config.toml
n_layer = 13
d_model = 256
n_head = 8
n_kv_head = 1
head_dim = 32
d_mlp = 704
vocab_size = 13555
activation = "swiglu"
norm = "rmsnorm"
norm_place = "pre"
norm_eps = 1e-05
positions = "rope"
rope_base = 10000.0
rope_fraction = 1.0
qk_norm = false
attn_scale = 0.177
bias = "none"
tie_embeddings = false
parallel_block = false
init = "normal"
init_std_qkv = 0.0272
init_std_o = 0.0272
init_std_up = 0.0272
init_std_down = 0.0272
optimizer = "muon"
lr = 0.00203
lr_mult_o = 3.0
beta1 = 0.95
lr_head = 0.00817
grad_clip = 1.0
warmup_steps = 200
schedule = "wsd"
decay_fraction = 0.828
decay_shape = "linear"
final_lr_fraction = 0.0
batch_tokens = 65536
seq_len = 2048
doc_mask = true
train_tokens = 265100000
steps = 4046
dataset = "wikipedia_en"
MLP neurons of a small language model. Each row is named by its layer, matrix (gate and up: input weights) and neuron, and shows model dimensions 144-239. Each number is 128 + 32 x the weight over its row's rms, rounded and kept within 0 to 255. Numbers have three digits each. A neuron's up and down rows have the sign that makes its largest values positive.
After each neuron's rows, "fires on" lists the tokens most often at its 100 highest values on Wikipedia text that the model never trained on.

L9.gate152:128157149140115156176128096105074113109123138156141158180143120166100114086152126131116115129080169117154091083094172106150100092141107140139164100099130150114143085074112129101075146086143112137091088088211114124100144154123125114158163108201163168084115173170118133130198180121121100215
L9.up152:154099111114136072105108139089118144136186138163084179111100099098057188141191182113141101143089130147119118106100189059132162093151135107118133090135108155118113038114077145127167126065127178138143096126129142122161100110170112143161103088162123192141229056139083121093145129056140127132
fires on: "1", "0", "6", "8", "9", "s"

L4.gate358:181133117100140173150113200121101126093145114089156126154145152151073098095123079095152168107156161092165147126104112089110146098098166212091125091141097144168123075121123134143170100130104176093145101087195142155163091151104061079124099145070157132143108154191156120094086079182159118139
L4.up358:088181126099084151151171201130125135158129105110180134097106134155112170109158044117166159147144140114158150110137145099104172125065114144137076092108120127092110139096102208075154148134105184131090098124170116151146103118071145068115072125127081176112171102162140146155120159087134155166
fires on: "th", "2", "5", "4", "1"

L5.gate596:092204117110156106189101123122116143146164058123153200065138155129101136161162156087172120136102160073118096092099105146144136125134129135079153105111162091158121143140116174213143155093164135177171163130145099143101135120095126186169111127160101132135091135140120161118111106137144103137
L5.up596:100097113122146143113178152098165165077132142140131164182118123142100147217160126149117125123104091112122151108126113154173131190099155142158126101123160138119148120138078091146110168114123142142159163161131133176165083152064157105136132104071095151092075130161127144090139111162135087092
fires on: "1", "7", "9", "8", "6", "2"

L3.gate543:173093138107102137074138111075144148068116200121138118140125130081099114074162129156089105102177114127111076135149162136115087156106110209129106085105120082149173140099090100110121129107117132087103121130132133146090126118085134135161152089134097181137142077211116118143118136130112096108
L3.up543:190152111145123170122156017164183147118132131120165147072102151146148087141135107091158173131097163167168116146108126120139122147120116112113157125121150118122111104084108102173153092133164161114128144064196198153082138123085043136110134129125151123125141112156172122106149186123101160151
fires on: "\"", "'", "”"

L3.gate419:161127097146123174130149105146163090107058164128135151090122123162123180122120162103188073150115126143120160140115148174175133166112133067136164126134176088193125206182109118190151128099146114168154132093156103140119134102070148141143180133108135095127145079083080133122100151123168152144
L3.up419:069129129138087167160113120120135120147107153116110129115060117030154144134093146126133156145116060153136135087075147166098117141064150126107134190140180081121114142111144160110129102141123177097126140082111137148082123162124111161133155139147139112087172129133088158141195115150134135161
fires on: " ", " and", " temple", "'s", " Lake", "ervoir"

L7.gate291:138162090080164049127169064150130092063081131159152089115123094102104088143143147123132139131138163172129128128143161103070085144147090140119124086096106065170140123171127105093173109177137142148125130095138138168106090153115093121142149088055114106111132142156125121136143125102183138117
L7.up291:113096024158044108124145142187122175113144140173147097129097063044141172153127106088124165125112132180129139156137192121160129098135111167111094125130157085179089123137157120043184119117145112120084101052174104110101104167110081123133161112145109165161156120160114127106168144130109131128
fires on: "\"", "'", "’"

L9.gate515:141124147153156120168099047109154128157080116082108130117213169154066112073108127137160110159102159124126156138093071142123168138058101091115136115138187133133127137190098156165105152091117098123071110208102113114162192184175124116114158161141130191117161135163138120091174120169130086143
L9.up515:202178118173110134154104147106128139139186127106127126163088101107094164114121168090052130079128102069115093120123130139136143095084155122055178113148140169068065089126172134107157094136143122090145134112117135126130126085161118190136122161113095095122169094156131122127144095117135106099
fires on: " the", "0"

L5.gate536:085167181183147173129110077080156192102128128126129148143121070151085127149133172093141183070124131104091110108091160134089131104139114067110131079096093176099108025108120147100079162139086111115168070172174175107140086147114168138187134176131038106110112137168120129152164116153129135117
L5.up536:137171207183162162143086123101157137100162207058117117115099111154128153130164110117097166125119126053083094136131129082125070112131117107171153147071104116155174062103124159128065122137121134100096125065132120126065122116131068199180122168165127121073144098106166082150121107204150073133
fires on: "in", " were", " are", "1", "k", "al"

L4.gate73:132158157090105184125125132048092149089092150130140157122206139148106119082111120132148112118114106142148117110136076147169147114113096102096143135067140150119130101167128098047157120114143149179170138104109125112147089144177190094055164145131182192135113139157111110082119182175138160113
L4.up73:126130082149187142166084139107084161105089156106088139124083079145114195138096099106157093093154183113157130112105132085107092104060108072124064118128161147034168124059116088100105169154134144080095135154101090150145183073146126166170158163128128125115097152129117110176156119160111189127
fires on: "8", "3", "9", "0", "4", "2"

L5.gate456:110094133129123133130154168152116106145180155118146116123097105189198118170164075101140142203151128125139113139133106118102127112105103143124141183149103163126117090139050156144134124139181139110128118076112111139116064119078095190174117091114105147143122138197182092121145098103157110129
L5.up456:112108152114113125109109133150082094165099103067106121142143124236132103108113077071122117162086136156147107121149127154141167145143125108099107095124124083169117102106123078118178209147120102088084057156199106140110117166150185168073167104095144111093191148139097175110142181149121149060
fires on: " H", " h", " and", "-st", " St", "–"

L5.gate309:149105078119202072133134124138112125154129102069166119075116184130108139091101086130123132099144141125158166124066119233094026074175097129130137111124105119147110118163124130101098106099103114142131140091135115096106112181130171147113073115112168091101121143164165150159194151072100133087
L5.up309:129165128146127160164138170200171093153088099127122122174165158143106131144129137130121092106134186150133097199165078127173138135126142175162073112115173085135215180152154113082166132114064127124128176143141175145183137104192129100132160141088127102091119100125097111108110112140122103101
fires on: "0", "3", " (", ";", ":", "5"

L3.gate359:128173111083129187093160124144084100090138124149081119100039059096176149099167107154123116162073155091175109097162153156119139083062159129103113140155101083056104122152138135153169138098163128079156049150187140156131166121120056209143121125177111111157107143117131152076139118120126156135
L3.up359:088104118129172105071141150086123073103090114126100069138125112140142094109148092099120129146106167062143108161120114139109166099137131114083154143114065128082135150121091149113094191124126090092083080161090149161100108108125150135107125164155105107153166137094130153135114071088124137088
fires on: "0", "–"

L7.gate341:084181178120158072156159176125144079166185135090131141117143164106062190174216101202133146101094138129151124201161134132103101183127104124127128111106120088119155123099113151129133102082184119037116067167166098128106107125133117127117102158128131149124171148139167096132105129176169159136
L7.up341:098118102133150113153141146193147132109164142119140144152105105075117130145159125155163130179125126165092073142133119079123128125073152142115094164101166100170137112080124135075104151178163123145120169107103132081122075201122057108138121128109139203124081146147164153069160175138106135150
fires on: " as", "er", "'", "res"

L4.gate574:101102164184124131080114186109186165107092114046136112122065136127115182135147118099141110151109118164077116136138161167145118138138110129201137139153133138059157148135088132135066093119132145150099155142118101163126076092102128134107136153101115123128105127125125089089079155158121102148
L4.up574:103117121160116077079104144144187165140180084129097160149120158140173085156107107061144135112181134152091113157179160202104104148165109122134115091176147144096124165143073091116106155172142115163158115147076106160060089124091165156053110124091092118105124107094125159104069157163149152106
fires on: "1", "0", "6", "7", " (", "3"

L9.gate46:158136123072195137194103080151112133186062119130175146109196172134119091141097045125134119107121114169123184132102205104159122133131088114115161057146166096129111168069140156155059131113176140162144179111147080166105139120135162157145130168118112122086172150112146085191110156105160161104
L9.up46:132177125146154129102112142163165172127107148115128108137144136116121122108141153161130134120095122117199101199100111140183146103163163159131147145057140103172110095150115122102106088177101133127156215136097104157144145165082143140113176154161134124141099162139095091105115194145136105198
fires on: " re", " (", ":", " Re"

L6.gate229:170112080081150131081148106102128086114138147123177169067158104090096125143119108133096163139095094135130150199067065158096179155137130146066035091135135085111114162145128110113094090134128145146101121122156104136148140091175144180086118168131110123077137160145094096125137161110160117116
L6.up229:137086107096074122180094118171118079123086172138131095130110104136150073135131165102089125111105166079080144088162120142199192108151095174137158116156170147124117106076118126120123112139075109125183163114166146141095141131127124091120101177142179115159074156099139140181120120113127071155
fires on: " ", ".", "1", "3"

L4.gate94:140037138133128155121147090125149069124144163111140119109114127092096117128124168148086102106091106153133098099217203121117158150127207100151133128092108134083137086119062150154127140121148164156132097079143133101097148096116072160157113148189084230117120115131166121105222165125106114119
L4.up94:157110124154073098108076078148156144101123162137135106154185104153092104064067095142101110159150152192146078192083161156134121129122118183093105161078063179104166073100122160185119123145135104139108142118104148130121117102131157185139104174130080142212179113140143127143155083119112091137
fires on: "===", "====", "–", " Best"

L4.gate199:159097180168112098124150127109116065159171128086128115103064176113115114070082149118093110139107153092113158115105122149129158095055075079097168146137086095172079156169141118131142174177094156141100086099120111129201165172196123076143178120189135193114137127129113124102104106161159185148
L4.up199:175124181130189154131121144068080122165124109108187111051141120115147117142159134104100132173185150186122130195112156134134157090128083134105172109032135137099192110122181182122104154100115157058080159126157119088133153146190117131132171196126158179130185111151135159075138074139107095152
fires on: ".", " at", " in", "0", ".\n\n"

L7.gate10:118163145096110044100159159180092150136107086147091127075128124143159091127086136123149104104146137120114115059118113110095130104122105132177123182112089128078158144146179159120186142124153158086146232138113128061118160116086077100119129122132151081084201166056158200128127181096114085089
L7.up10:135126105175091104121136141095097134163097127097091159216170132124188129092141122130162128166105116158155119166107108103098086121126101107160159166177091161133157146130155098156139099143178128129125174160125109036172146082088053123120157070110152085161107100066143136115142153142125083140
fires on: "2", " of", " b", "4", " office"

L4.gate595:186133095131157089212121093124037120089159126103130082167197123126102119128190113110152138122096166158130137138057134106132114115082161201095125116090168171118098180165146116112107135165155101125088124136201152176135072108117082115107137144154159143113086190120164172075133140125152154157
L4.up595:107072190038166111197112099106043150097107075162091111170178160070176113092176124111164132122146088143120140095085144102105093145110118193155137110104129104087103113124157119089163128111195110150097146112117110122120155149095080105117147098180131179159099135156171242114131125125130110080
fires on: "0", " a", "9", "1", "5", "oph"

L4.gate506:040157126166122095143139163187150143130128149134095132125092117061129114117127106107117207115039111098088154119093164104108106116137168129105124150174100153114095067147115118177108159142150093118112106139151143139139021085119157141098189147144073080101099088169101149150137102122160126132
L4.up506:121081135198109135082124181165141137115097160124107175168106142143137182121091115130124215092193089105111164134106082193117152142147148117163118109152212170078143147164060145165104156147138103158143137139110135174107133115079096090158123099125126164131136122108183179084125125133165114080
fires on: "0", "1", "2", "6"

L3.gate175:128067096074107154177169109109171137097110152092093132175142106207155152123125177130147101120093168128093150082139082112115137116145154118161178119158144209120114102118136144134076180093079151090067107080109130168107130168149100108122138154106147171133155101165143120181124100082129082155
L3.up175:237094149099094092141155123142097089179120168139128064125140098184184067139102166085132166129121099089157145114148106100127183095109149109136144140133088067094162163157174162064135174089168156143080100148061141144140126058127103122080122096146131145162119166118153140136150152093128160132
fires on: "–", ".", ",", ":"

L9.gate604:160126150136063182178122097124116185098068135104119152077197084154142141175125141060143106092117146165136086079097105095090094163061069146121150145144180075105148074175161128133125182155125096117099130124179143163200136073121142156128152081127136139105171104162168212187123106102131129180
L9.up604:225145102142164222201141164098169133170123065127138137188107087142126169105117094144139084140154096191143157138139068119097094128123138121130137107155173173077068145090162148078123103090156157117158107124119113121093141138112133052145158121123155156142148112111121053063094074141107110119
fires on: ",", " in", " of", " the", "h", "en"

L9.gate277:121058168121129095117125115077165166080098142159150143096131119082195115128037095104129084186141074148074158060126172122145150127041116135134069156090176157141115127223070131099107137138161102180171132102111167202152202062102152145143133158154153159089151132177138122115116109107126162159
L9.up277:052114143130090189153140103078149138053135137130134100118119145126195138151122154159177128094097113164126135099126140168166121148128146082146113152118193099099149150136137125131123143159178166093115125116133119197168074192116122075104181095121123137169070091155124110120146109077073157094
fires on: " to", " and"

L5.gate498:142137082092192115129159112129170168157110136058163114149156098103113134130158150107147108098123173092103123115112122106138155109101071153153110093084147122116128075195116180143104131150195159133136099189111125143074148104131174119127143122096089130164146127075108122151193091115122068139
L5.up498:120117094122121123163180163070150149193096137086147122168100109146115153118095130153147077127132151066119124082109122107159133142123120088180127128158146135102145148149169130151122168130141161087138170196118150137108134122158151146082140095091131101048144124137114078107126136148134125112
fires on: "P", "-p", "p", "0", "V", "9"

L5.gate503:082109150151140098088137110085096143116124172163095114104176129122167098149092117070135118168120112082163173190088138147113133180183119190097115116132214119143144132163153166158170107123100129120115068133153167144115126142114168113127171202155190129034108125165165098124110095110130160116
L5.up503:118131155080124201162136093162110122187128125149148079099141125081171180126167121124121086144074109158124106165157167158150123102142159076099085155136140088169142147169131178066080198134158111180134173159120100144163168095177133076091107111151139073148146077085086113153090151110116147134
fires on: " |", "at", "n", " ", "9"

L4.gate633:119148124158150153119108096116126169111160143154082186104136069149097137142099119075171104153108152159131130119085145141072202096072111148109088149156148183104116187170122139158105129153098142151098113119139161150127115112174124172097146130096167138104161076158105106123142065131103137155
L4.up633:171166142125126151126129152146101121170104122092141131172152133180128038133145168122124113129117129163174089145167092113146113099092120174143138185158143066155204087076209107082084160071036164143136119158187096081128234098206147107099122110156169106154163089103127149131042164141105065120
fires on: " |", ".", "–", " "